config.toml
d_model = 768
n_head = 6
norm = "layernorm"
norm_place = "pre"
qk_norm = false
attn_scale = 0.0884
bias = "all"
init = "normal"
init_std_o = 0.00375
lr_head = 0.00578
final_lr_fraction = 0.05
MLP neurons of a small language model. Each row is named by its layer, matrix (up: input weights) and neuron, and shows model dimensions 512-767. Each number is 128 + 24 x the weight over its row's rms, rounded and kept within 0 to 255. Numbers have three digits each.
A block is one neuron, or neurons of one layer that tend to fire together. After each block is what it responds to, as a language model described it from the Wikipedia text at the highest values.

L2.up2236:138146133162125068120106172113128121095101152158182108117115102147118109138111146149092168133129157143096120146104184077146141156169157111152131173111116163165123148178137176115117132127146140117100134090103088069104152060117126102167135125139155161118110132107130128111160152133132148109106176116096164130160126159088147093134148093129128118146135131122137135140174135121112127138132102129109141167121137117098120150107137168158117087138117142157144137122155138142112107160136112075073141132114113158085148124195127135159159130147101061120113122199093142157120131164127127141112103112133128126115135151156121089102150136107100092135145079163179175145136123122110140108104133162080136155125165090116118149124125127120158090121140112173121123135126144152111169153087142
Responds to: Verb stem tokens

L5.up113:127112165112133128094151167133146110134165097170145098104150162138089089141129147121081130116113104165102122132131170137100138129116125103118094093096108107101153128170109102149116134146119097156137167149075125160140130117141118154122147150142125104105125128148092112148183058128144142111132119125099119114151141125111104108134139088142139131137152132095117149111084162107107085157134121179137128115108108127128084137133149148121135140148174141075129137147133155126145150078149120132123146093171137073122146120143136143107132172158134124088128131142110154130146139131101106141125169119114162129145135128124132146118157094102110135135134110137141139160124141089128135139131128097141124111124121151146129105118124122157116145113090133165119153119116124133152147163121106
L5.up204:100139132128122138093099165130163107135180128144131102140140095105143132134115125120102112114099177120159158100101122146115132124098106169119110118121119143122154096107097117101146086147105147118131128119114127159173151107123066139131104109153124118158123119149107165172165096117142176104123107172109170131176111139166088120166118147142163093119115120108128143087118130157085156134098123158135133130159153132106137145126160145094148093162125149118173120113124142119146187107147120093118180091140157147107147213091130171161084167113091132164101129111162140127123180147093133167139138133102144134124087122144138129140088118149132124122130159112130109108130077146119154122161114103134124156143186122152110124121110096134146095122082118140099159105120135140099200152125112
L5.up268:160098142185152133042141128154089147109161138111130200080167134116126118171129132180132094099121130098165128110149134164104139102102112138090088078123160103136165154119144128103092119134161127105085138147160149096108118113149137113097150131148095107124124126158145104133200091114107159137145190135127170136131084130119122144178128167145143119141143161106114111129125148158069115118101127114140150132116117140105112159149121148128151101138166124118166148133125121172082145142189122124112117123102146125116182184128108142124130139121108130122104129105111157101096160116094145150137130109103129178132118105154133155102125109158170117121081105139104130159115114145067195143162099088151140153139152154108110137106136101156139121127110139102119189149111119139129135157123078
L5.up344:125107131128184117121117120140153169103156126136134156105097133142120122143125132152105134136058117146147147101155108108092088109091111134151150111100086125121132125108151105136112118145086090137134095179084137157169132095131104129116108112140118161136103090113120133124122137123149135141135147130133169157134101146134082143086088192113170108097162140121138146101155134179109105151112099157125107118144120126092130142114175108137138127142149122128097105137144116105148121113156151139155133087164154130146143173125137084137113143095103091181126088125182110145121165125121083163130123072128109121077125142153150093156113145163142128144116127145129157100135086101112110085126148101136129139151123159119111156127111130132162132131101100143085147162120116129115136153096111
L5.up404:091155163110098117133105108119075132121187142145133125143147107119129112136111127142092113156117137086172116116134121117128141122151112136133147142115128134159155111110187092138144132127152107155181115122101127126125111110126136087132117102193127123125110136100075136132160157105120143148081151117115167132135113164103114133132113131102152116087127143136108137057159111109141139145098115157111133129141129172098136119130120176127117139117109072127104128074113096156131119121119126161136151129137134126118125182126118116135138120138120092148122147097154095153143148125152130139148093143133133144136113130162131082188126131139115113140101137137104135098179123082133155153117110122097096122093146132149096135119125142162125127089118109143124113101113157164121116126128136
L5.up452:148150088159155138147110112123129151103100160150118139136130146131137122085106174116092097120148134131147097128151096137141124107120107117102122102103169128094135126140110121182130099123135151101136165167113122104110186121108148135144151117143065109132121109145107108145122133143124135113136104139074086124119105164168124105109119136133142161071124104112140100119093152145094127119062153105156121126125119117145108116135115164146126118135127141142169080116096146128144137190140103128123101112117151115161112132114143156127123144121091111148124153118113143144146150101118103150161175167120131087117136156112158144150106164150132124123132114116113114141172107103137135118143097131170135160132098147161118137144118087143094115113117140124175182148103105135169146151136097
L5.up936:139121113152164098132098152143146072126143145119162129084115089150122128142124136151096115157106129097140124121126109143075154159118153105093147147093099162136107087153084114138141136128130162164061146144131139136187089095105124148133144124145109138122104160132119112119166106114124155064151120132135138157146089124124039142158132141093080127131133118118159113152127112099129110171121119134140087153152148131131127126130183130119127076146168140086164152116150123123159122097124130117095117085137112127109093211128128127156114128141101119072102113123166151137094153188127152146141169092109112126110116125108092106159167098128137114122094133154112140156135150140058117119121118149101081128142159123081136137121151105096173135145120129129153146148131144155074159146155131
L5.up1033:139124094113102134140104173090155129083105151168139153137136132065112114140145101149116093096119150124151111118125133129084160155135145099144113098139077136097128116126132102126147088105143132127131124120083134153142112144104104126077107149116111094152115093126113135158158104110123091067126135162106189116117089107122120089141146116141129131112120114152124150115102142153147133099123107101164083181152101154151122109134124158149088069126137143103125128161098126140136098151149166146122126111136109137099139166134204107095114132114119105144131101133147148124143157127157144180134112083138154156138147138146136096132122124129117084096112186154166144071114109123122142129129096126144117141109146108127092179104139140203125115142115090126150148120116092144164149072147140
L5.up1139:123104167117168138153146095128145097113125081150146106092108105183055122180118118107113116142114123143163123140143158096097129102112101121128140087085139112133104138117141151134156115164129143128158124110099116109160122097173118145133161136153158115124148102087128109143163151133102135114120137124135140125118124145183112125196122128149116134120131110139164123115142116131152154115157120170121136108153144146127105131128129170134150110121087132124170158103114099130167133121130137112117121138095117127146170161161130146147123090122122122161074118132142144137111150106135143191140128142109123145058129140109095129110122152135125090106122117120124155124093075125120143156107117150141147110121144116111134096157150133131145118144136132117100152126082113142091146106100105
L5.up1157:152098129090140152087115111134133124141138109143118118102141133136160144150109113111121103127140148130145136135090155125099099145120138160174114134133131130091110124091149145097135128092095134128134138121097130150117156091098113114162122067130106135118149136120127143149130106120148132088098071088082127079118138119112143116144151123152166103112108133146077153127104139152128105183110080105136148122139122130096171135173126104100192138108140110116141134135093108098144127125129081135107141115154192137151148149114170119124146107098109130142079157144136105151100126148107151149115121136144115095116136139171160094177120122154106136155115112119158138122129084086145136143136090107157126156149137150161130090125085149130111127125110136113131099163132152156146132132160119
L5.up2208:139136125145154094117116123132090101142145112141146149126129162137059143153127141183071100121136120108137123122151151155119101119127076090114105100070137135128129110122086184111093099131126126124153151128145119115097122075117111139130104090104154103127147126109112099102130123087088129101104135135108156130112130140117102086151112137108104113162115092086133085158082111152122069161140121105122119166142113132107105152148106141161116139097134101107121148129135108143131097126188134141134133108151156104133142165196134134174131142128057132120113147104169129161079119142135098136128127126092135084118134120129098080133159142125126124127142093146142124129079106102106150160148143163158201116182179173120123143120109101141158151145112106142136179157175093208113149151126106
L5.up2640:131106136116147092152127106127131127144155123153166132089139136149114134144128130117067114143109149108154164143101182172085130135158135133145110133087139119106149099134171147120141131144139123124135169113123126137134145109111129148131137162156130149115114110117105092129153114122106144100129119090130168147144154117131106086103155111139115108115114124121081135113164142156111080161129130147145174069130148135057112144143159098151155130154129100160129109098134084110119106141104120107124156198139128140139149138186118133187141130108115127116083121123106119126108107119115133124096113117088122114145146130153103040119116099125131126127101123177138161159151137099104159139088111166106145106138177157125124122139099140166124123126091145092098146130140074194115182166115137
L5.up2770:138119170140118154110107159143168126111125123161156106133148136150115131134112092143135147110105168093142144156143136159092132095084136163134100193108097115106164154150126105141132164129121145120154108128147108114177138152159138133131125108112128077112099123138119137088192107099104137141165131137096087137110134145132093156136117143118121107127126149128146126137114140113126109154094080098158112166126165186128122138136131151134111117139159148080131136151111175139107129132134118118129102141134119105109111149115103102135214107135144104172126148068137125143134121111120120133137140126164113098139146081159102132139115107159126153107139109172119118118161106081105131101148104065160106126172125124137112124134057137152155128163138115161132131110114130101126145171137142
L5.up2899:126092114162074103127110136172166127104128155148143132113139117116094118129097129121101118137090132112127121124159145160114117116124120127141118169087139161143169114147126128138139098132176136136138151167127115122129129106113125093166127134185113120088124115143086135136156109158104123114168125145136168181113155121126119104163148107157115111114148124132126133142155134146109074166126133092117124120112141112102117132139160130181138115155151116153115143125116105144092137148120119135129081152148123141119115111144112146185136112126113157146112109142114169133145184166106108121131143114099143143164127074120124135130120082127129087123131178133157169131158120101084158069130104167124087092117133134166134161128137118163154120118113096151111132130150114135112135143135111
L5.up2960:150093124163108186135099149115140117122129119159115167118065119115080125141097137144134126157118147107140124131153143139143118112123133148113134103122095105135159138126133154109139107124099119123106118137142124121115129157093120130106127112143103130090074160136152121106143097110142149140112125149145159112136118100136092129137129095121165105118154131127135176103121143150135144131125110157166107118097103137085133124158129108140137101079149161107174125160123132109157188090113118130129132099130199150100132131141153114121143131119118107185104125132132139138092129086140126150126138113146121165101101148125089145135134103136170113101147153132154154124117103117098128143123136099096136120152141148150153118127091143118135125095096129102142207119087105140095175162146138
L5.up2979:109110134155139122138100150155142116163151157149149105071139119128143114092135152125106120135073112087093140170121137106137136129123121150102121159115071159134181127114146127145086146139134146133111129099134133149153165136125131125088132127138086099117152129112131147096123096154081157102127197119121150131106120118140135108143131119138109106116147114122133109156154102127089122097086132128111093094125133135139168118085120075149106156086173116132101131125144107129136136139159134135122104161153109101126158153152115120139109139149102135114144169131100136127124175142099139183109135105104114136108093178104152103118104148145116124123105110113146135113153091102103174132131143137117090135151141152108092159078172095110125095066139160111146151095102137102157127139113095
Responds to: Predicate head before complement

L4.up91:126146130134090114128092118117158117096132144113157143078119118124122141091105162099114082126119152122120134109130132154139120148130144110143119129081146144104136155128112149125170111104095142147118142095133094139135132058092152118126133143129132053118153138092132118141149147091120121098124117112109157134140125108124116081097145123110125133196137129159120107116149085185129106149145148111157129180143139152133114172113143131190127127106081099165115150138127130123122090123133145115132145153120138107112166127139143133125155167134105158086133126083111069143119127157114083121098178113065143117148120139177079085113158140103106099150114124177084156112144159100082155100136127105096115166146187138087137148105152115104123119127149129087143151140092134191169183103097182
L4.up1435:154152159157110144133087106146115142136145147146156089089151143086123126075095106143104098139099151137154145118130165124117135126154098142144119151095142176144164127121140129141145140132119139143139132131112100123150167092109133143158108158190144125120102139084103091143121102148104150107120139104138153116149135113091124114146136071128149133102143166141142162104198158152124121154157143163140128127119175144089164161152135136160133144108135093139114144118128130131144106133145127129124135125174127116095132147165143103141158115146133122099112113159148072137100133119115053185144135142112160133134088131153121051187136136125103114153128128167095131110154113060077150119082121167112105138149123103175128169125134120120166122117144122145137145144131121168153152094113162
L4.up2181:131135161119110148130098084115124158113154155131134105150140125145113130126081137125122107062123095137138111089124157147140120141191138077149114125126131135166128118153137107135115129121135127149124137169085131109114085155123162122107127161151097109119146160084105148181117147127138137160140112131156100113139086091083141105169099147159134122115146177154135124123130116109141131146055127160124147126154156161164136104142126157187129133145128135123105126201161152185137127083158164143124143144121139150081081113118152087121168132117134163147142123149107090124121150143113089118123096125127170135114128105108118095130129128178120128092072161151112085125139101080129152116123116161111115140127128101202141150102131146145111123123099105147129094148103113110123142134103110
L4.up2961:138143170113108141154091073121078162148159113102116109093115113091123130128131120139108105140116116121167123140109129182097144131155108163167123147126114138140107140119149096149169141117113101122140122114129121136101128129149140131139112124164109108118130165125077130128086129125126151147111125106081125113163138135116117092152104127122129132111138166108120142140159105140113140163091108151168126113163166176125164134128169156153153145073124136147143138117153096157135096077154129113112155137110137108134150149167126097139145120113089119137096115120135136147086126135161102130067126145119147130148122162119125090150152135137119160118097144170106124114167075112101152110131128122114145125146131145152134115083153201127131127104141107110135093135103139116109147154136159
Responds to: Predicate participles after be

L2.up3056:132117082154131114130106140123118121088093162111146167148134153102151121067105129149100154101074145122114164110115157140131143153150145127110120145127128057171102063145124156137110119184170133143112186119087114100097117089099120145130137132115139123093158148121077134116139107120042153106176156167124157154126120120121134108143104136111165119156143137128177129113142150129121115129135122106132091122120161102138106144106133153124087155103107091119124076177144141143136145138115127065095100153153130094120110138128143100130123164167093125134147127138097113144095134127159103130082125111137132102116151116153117119129146111143162095119121166141108135168149121149133118143100170194106140161134154096109178141097130112097106119116101096113130149109095146123139168152113148
Responds to: Later parts of names

L5.up513:128068134089114130138142117105151114095098121139128171159120090106141108116119146127126116163131120117149150161123136136143120163163117113141065132123136104146151102146149122124111123156158110155161161147067126104115142123127082118105093160187132140139108127146137135121089141106135173106169139110148120125175090159136111133112136136153102155122126154151134138129139142133121108117094136104100135114152099110181134161144146105141139098161125157143097099102124107108133114127137123109123140142095209119128138121105149063128110159099143134108109167139105123132119179122178143191098144115123138099127124129106162132107097111172130134177127143117205131148095135132144137133153114127140141156149114103138166142123112131098139144102144080145094148129134097147077166110158152
L5.up550:139073113087187139155133108108164090147128128154172149162155135125130156143112130165120122083120112140138108134100121168099118115141123151145158110134138140142142120128169127110115116076183113137147112131129134121138117086072113133111145104120124134108117124147117118125165142100090081133136112132137149105117119120102153104113144113115138095127120108103118110135167178152086130126128141185156098107138081184119124139151106152112138119091136104107143116176140129177133136085111122123119121162123127121141122136150122162152100133146104078105156138162116132167170142122134177149136150131138111128166158131135124102100144156126146092136090149055137179138102120127112154126087134146151200126113156108107126171135142132164140122126127109120094119132144092171121096103114119
L5.up664:183102140150182103124094127138154167124134121117126134147106131187112132139156131172140086106122157101136122137122131152113150146107140119102159123120144124142118154150164142140130114139125143121151140144103128113108124101115134154111133085133153085079133099109169084119190166119121129104128149155147138083072070137126105099174188126098100129120117111159125127170132132119113122098117137135127134132097101169156112148136160134101104143125148145121107152180128039115125117119151110139133129107141163079134177120146145139175153122152156162096119186124114100124103160117144140114165123134114130119104124129118098166119170086117124114125121095116094111105128146150134184140146137148145133155135177082120110106151129181116114132133130147129111156138118114125083142105192089
L5.up987:157135126119155106114127155131128125089109115127150101108154137122111132125129152164098152049090103140095149144154134110123126161136144149109126127124125106114164131150127137104127098130139136116133155106096142184132114158107139147083120151103189119142151134144124130116168179178100127125094142104156095126136133120129077100152133144116103171121127110122092094163102148187116104136110115148122128134129173131160153127142135135098214078155112130153113120172120111143138085142086131119126134139108121128134124094101101106122111119162121162122145130143116139090097190121128144138106079151112119159111146090101130122108136115151106096129123182147140113121172147133137154141095118156152136070098106119145147137138178099124114152168126109111129142124106112139149132144117139
L5.up1095:106143122136146109132115138122129122122119133164171142150140151122112113136118128132093104074119140125131144143123128101128148119133129161119127113175129173092142118141131128132105076130174106150146121130139116137127129081108100177083110149115120128098127129182123164132175099133120090099135156129156141117125109159145096086118150037133142112105102125143163159111119160132122146129118109105123074100139093147123148143135127145118123154131105127108119098164156113117111122162141113128110103137132159100131109131143141144114117133141141090135123125164164116154120158112135146130149145127089150096147121134106099121113181127172141051140131137059137138149120139122112116141108115161141143121162161105139110179151070146164113131088134110130125168122152089128095164110103116
L5.up1244:139062113101180163125125130137146068100148134110143192155125146116095135104096125108123127101140121131110191109085170123139097127135172124103089151126129135095145125144141153130087146106185116122122166156113153134139152101131118177108129152148123128126140132085112077114150118126071121124077130122096131144158098133125112131118121132120149134106119140168119120132122147138143116119159162137121090105155121135122163159109122104103153108119075085126129114161134124141093115124128077108108146151133141119176180132104117109119108120153114135112148141146119098146095093154147165135165121111116136139165118134115145121130147159130109132112122137120147165117124151109137168150112125096161127153172105122160106142163134130114115142167162120113100169111091122101124109114100135
L5.up1506:149160130150122096166161117092117137150121119089151141122078157122133138083150134121078097145084121171122126124111144120145125099160112140115113135110132143094126141163097147127135100128125081112132144101147089100108135124135130166118105100096182119097123126098118113125141085082107133103127107120123145096069126143108092109122149103125181153154175140131127127113135130149140119129106107149131150114125109151096136206105128142143122084140124104119095106152112121096094104102134105106120092125098083136149153146117226113142111160116115152112153130154110114141145095183145122128127147110121190133167135089142083112088113109104133188116116150125161132134160145129093131134117146115108120134125156107099156142155106160127089164135093132145093104095119084161148138144058140
L5.up1628:076082093076120147100131111111139144124137139134149142171085112095113065128131147139118143111148167113091136110112117142148140115157154161138104152128100162107164130144175119115150123120152169178144089128129124161105108130089127145141124116149105095135152160148102116142153098123147090105133175135084141134107116127112140103093156116107164112145100128141149116113144165099126107079110145110103089145108158114090166092138119112134128140161109096117090121149097098148114122124112097144112079134134170107080140120145150157151096128157158083146127128153092128108107134139167189141185091108132146102140166126165142120097126122142069117155086094104152138078131143137117108156064143123143132131108152109139138148141146136163098092104133101127118137113126091123123120122147189
L5.up1644:145109149138133128097093085126134161126164139099162163082165140104131136143108153103146094066128175114111147141110103135119131115174131124130125098117117142130153161135129122129092099163149138157117127147146099121135098074111098136130072121190135115076087134136131085127111103089102128099148151132139123159142146109108113118106120117139087124147145112130114124096119155160072146114146150170143094146105135182091110135094124150122101133117142100113198105117139102156115111116098122128084181151158171115127119188117154143158163111161121141093122115131145106132144086147098131155140133139106096120163109144110115103108168138124152104114165113111152119187128126111099145114117143096104153165144138088126117112157134115153116118135077092139142128134121136144142103116119122
L5.up1894:159112101146123098127108119104095131117110147092138157139116078103117122116109092092110113123130085140177138108145141095133079120091095146149156118145142140135155102132137140138121138147126098127142125159120120159138130129125126129142105090147183137151156122162135141125117128127107121146150077140116165139169125130157120167148152112176130113125134141083139131122167173131118136164107098125097150123118154154149133120116156139113090083084160106133119100082091078153123080129141123115113098088157142098100125136137107109159120150126128101105132119143118083118153149128131204112144153128096145116096139137125140098127164101142154114133089145096119156129099130174082135124122155094173178122105129121126131161167173145124106138102129130094130099092094118126126113151111127
L5.up1913:121087104144151156104144151158131152099098146164136102155144199119132132140141144103127138149100118161157124124111115089111123177129123142117153132148093117130160153133125141137099085115098084129073139140128117130121108107114138163130116107169117122121150122099152176117164070128089152109105157090138141104130080111143123137113132135151124123096115122153110122136125178161105100078109130092112125135101119134132134143172115116096164123119135131140107121118139109180097124092127132119141121139145153120136188140161134111136109125117151128116137131143085135173150187112093109103142089124095150095108123140124118133134151132139093133133145131102156151122124101115088146123140121145104143124138136131123106129127114134171091105137136122085075167143123093125102169127086150
L5.up2598:091051128108157133101119149111158136119114121110158135130109101076159122098141095094125132126106160171121181095104110090152136150146151121122110111143134133117165146136142154123137116123123112123139115113127110152140115160106129155128137143129063085134117121146125146168140087105181099113155160098135119138093141123112104146107155116113176144149134161110148108112138127110143130092114169090110108144120153124137157097152143097121119132159180087126116124127084122120089106119138112133160157151125143123123147158127108138129075136129150069114135085163113110108111143159127186140154144098128164122136137119182130120154078127122105122128106144104131092110149152146095121118105123053147083124098124084105112143160156116159108098138133163110126165120097124119136143106140171
L5.up2716:133137139118173120133137109136123140134096118126158156141142158128173142170124150103141161114124163157125082159083128141114113149154129119163148147131131172073150133108106132148090124135108129108126159117132094084144142121095128157121146117143129097111136142116087140107164134131060146123131151115123117103110168126124088120116156138113069129143140152100118146134158142148102069141130134139117095134148118136109141153156133120072104154126134095100194094172123173116132130111159115111126129175097177116125165118140180167143128085145089113129163164131128120114147164113133169118082146114144137126140151114127096081093114140146144105171129142154148158133128124138091124152123101104150133110191173108122167124146125108164124094110083140092137137132109110123180129134128119
L5.up2753:156131119107140080106121136123138156132127173127158108209155141105112107126116154102133147115134130165153135143094115101142129076148130117130146132145102165132140149187151134092174126117149115132158112089119148164151147138105120169105117128119190099111149133126147140153169090138097136112157168109141131101130167140161122130115129087171187110147142128113133144085121113158148192114122135152167122160142133122099149139135137136112123151143115133113133129103120075124136095158123163123129112158144156132104141124141110148141108115123082147129115161153089086084160145121152108112107085131108128128122172136111121114070116080185111101137147087102171101113139081100141121115090148122115172128154128102117152107137125076142116119139138101143151100105139125121108134155120178
L5.up2997:137111133125142087120134121127132106113125180119115107146116144113174143180134173141115119159124157142127133107082143133147116123138110130152132134100146157147161127140112161122123149146143132127164100149144138093112102099088087153088094114127154090134143122077119154118127118072126149118137122086123139087143133094119135151116147112126106092156133164116146133102129132137128162127089155162077149140122125150097179176096125158137168132133132106072104095122134088105076148075136117161138149128139189177135142101110115145180129170147081102112157162144106140116085152121118139159140138146148152110131109118147079141122169104131139133116077166137103101103183120084145126166126075119118142119130113099170105112137146140117102104091090103152144124122102137157122147125147138
L5.up3033:160102160137154139136099121154167124134137115131144210091114109105102131147118102092085141095118156108120158097133136111127096099112159141138116130107087140114148131124118150093138110109167109118131097103113100101147103170095116114122135094107136149140120073129132124213127100061101126120124126121134132118126102140144093080134138139155146072130142145158133148144111148116147149136142132103133075111141130162089175121115137119082139129183124122127089111135147124144124088146086135116121115141131133139085192129142137122138157112158110107108067131146137118123152138131094171156151078111150126083095139155127148129127150103113124112126151150071112131116119127131120152100101130123159169117140131111115115172127129096099144129102141109159134160141144109175127145138126118
Responds to: Surname final token

L4.up886:172101124141145112130122147124088099093118153112161177150154140105104084120083159168097113124087157125147203097127125135176146134135111119129087102117125120114164121086136149153108103175159141144121131113153147114152177091126104151100144129101127102138106156113156159084151121129105134114173133136123128151155118128114071121149142072078166092124148138138165149144119146140109126144118139085131072110130097138143120182111155163110112125163118108114114073143093110124132098150132129109117101126127155118115108069119096108145113148154145132133156081167067097150089110140120143134129163077111153112127144145140134124128134094133123101133152139098100171129134098129150106163114182124159127153161124078099144150122104119096093114136123108132110180171066042175109139118080153
L4.up1958:135117105164132113139134165131143152115089125134154110126118124124132134108095145151084139142096151149162140059101149098164145116117115127114140090128141118112117117164111149126120084140131122126122144129102058094148156126112146162110118121099164134117115098122142124113141097128087161138144145126167135124134121142152071109120105121125161123143149143118132108129112127174155170112108135105132130130141126128107101128093135094117141119178097130120133105129121108073188152156149148131140152090116130159104125116135126118136156156141134156122119094163095112137122137129110129131065163111085138096124130125095124101125132086133121176111123110117162127156144148148107122064154093117121115135136139119108184157140175125113058121149098119124134145120122109156126121163098196
L4.up2496:103095093132172066141125137097127144100103150123160140146122118150124079112102137114106118123140159136109135088112120163117139111136100128109129096108147101100156100159132154104097114132163158116158124096110111121117134133123111141102122148116125060145098119117109157105158120096082129096142126137143134131116140099166098145125129141107157143180139155090144123091106167133111145129134129117093103140152126127093105184121139179133151122163133131093107124146095134169114141118092167128131155151102137149105156129148104104128075133121092112136139080155084079123104095135107168127100119132107132090124102100139111139158136066139144109130139198100144131153145137152131121149125139154153131125140137094102130131163111100134113104143118097111121158124147088144116142109138155
L4.up2519:141129114135137122127099171126060110120074151105148156163119140113144077122093169160077133107117175122138148115109100129133155101150098100143112105122147149168126090155114134130090115151110109123135163100126103120128152148137124152122129121115128102129104106121125139107125087119092162119152137160120147107148139126174130077117090115112154118158173169117149129137165152120112143115100168098116123168152126132134083134130170152132116120147091147113140117110140143130122120100138142099125142112107160161116113142115114121170088167121087161132179131131124129120112127115131112154122119090120151108137133115106095115160139094152117118093152193114132129148173134133124117132121112153163156100170166129138158092140103072120104092159074082117139111125107117149130158110160142
Responds to: Surname tokens after first names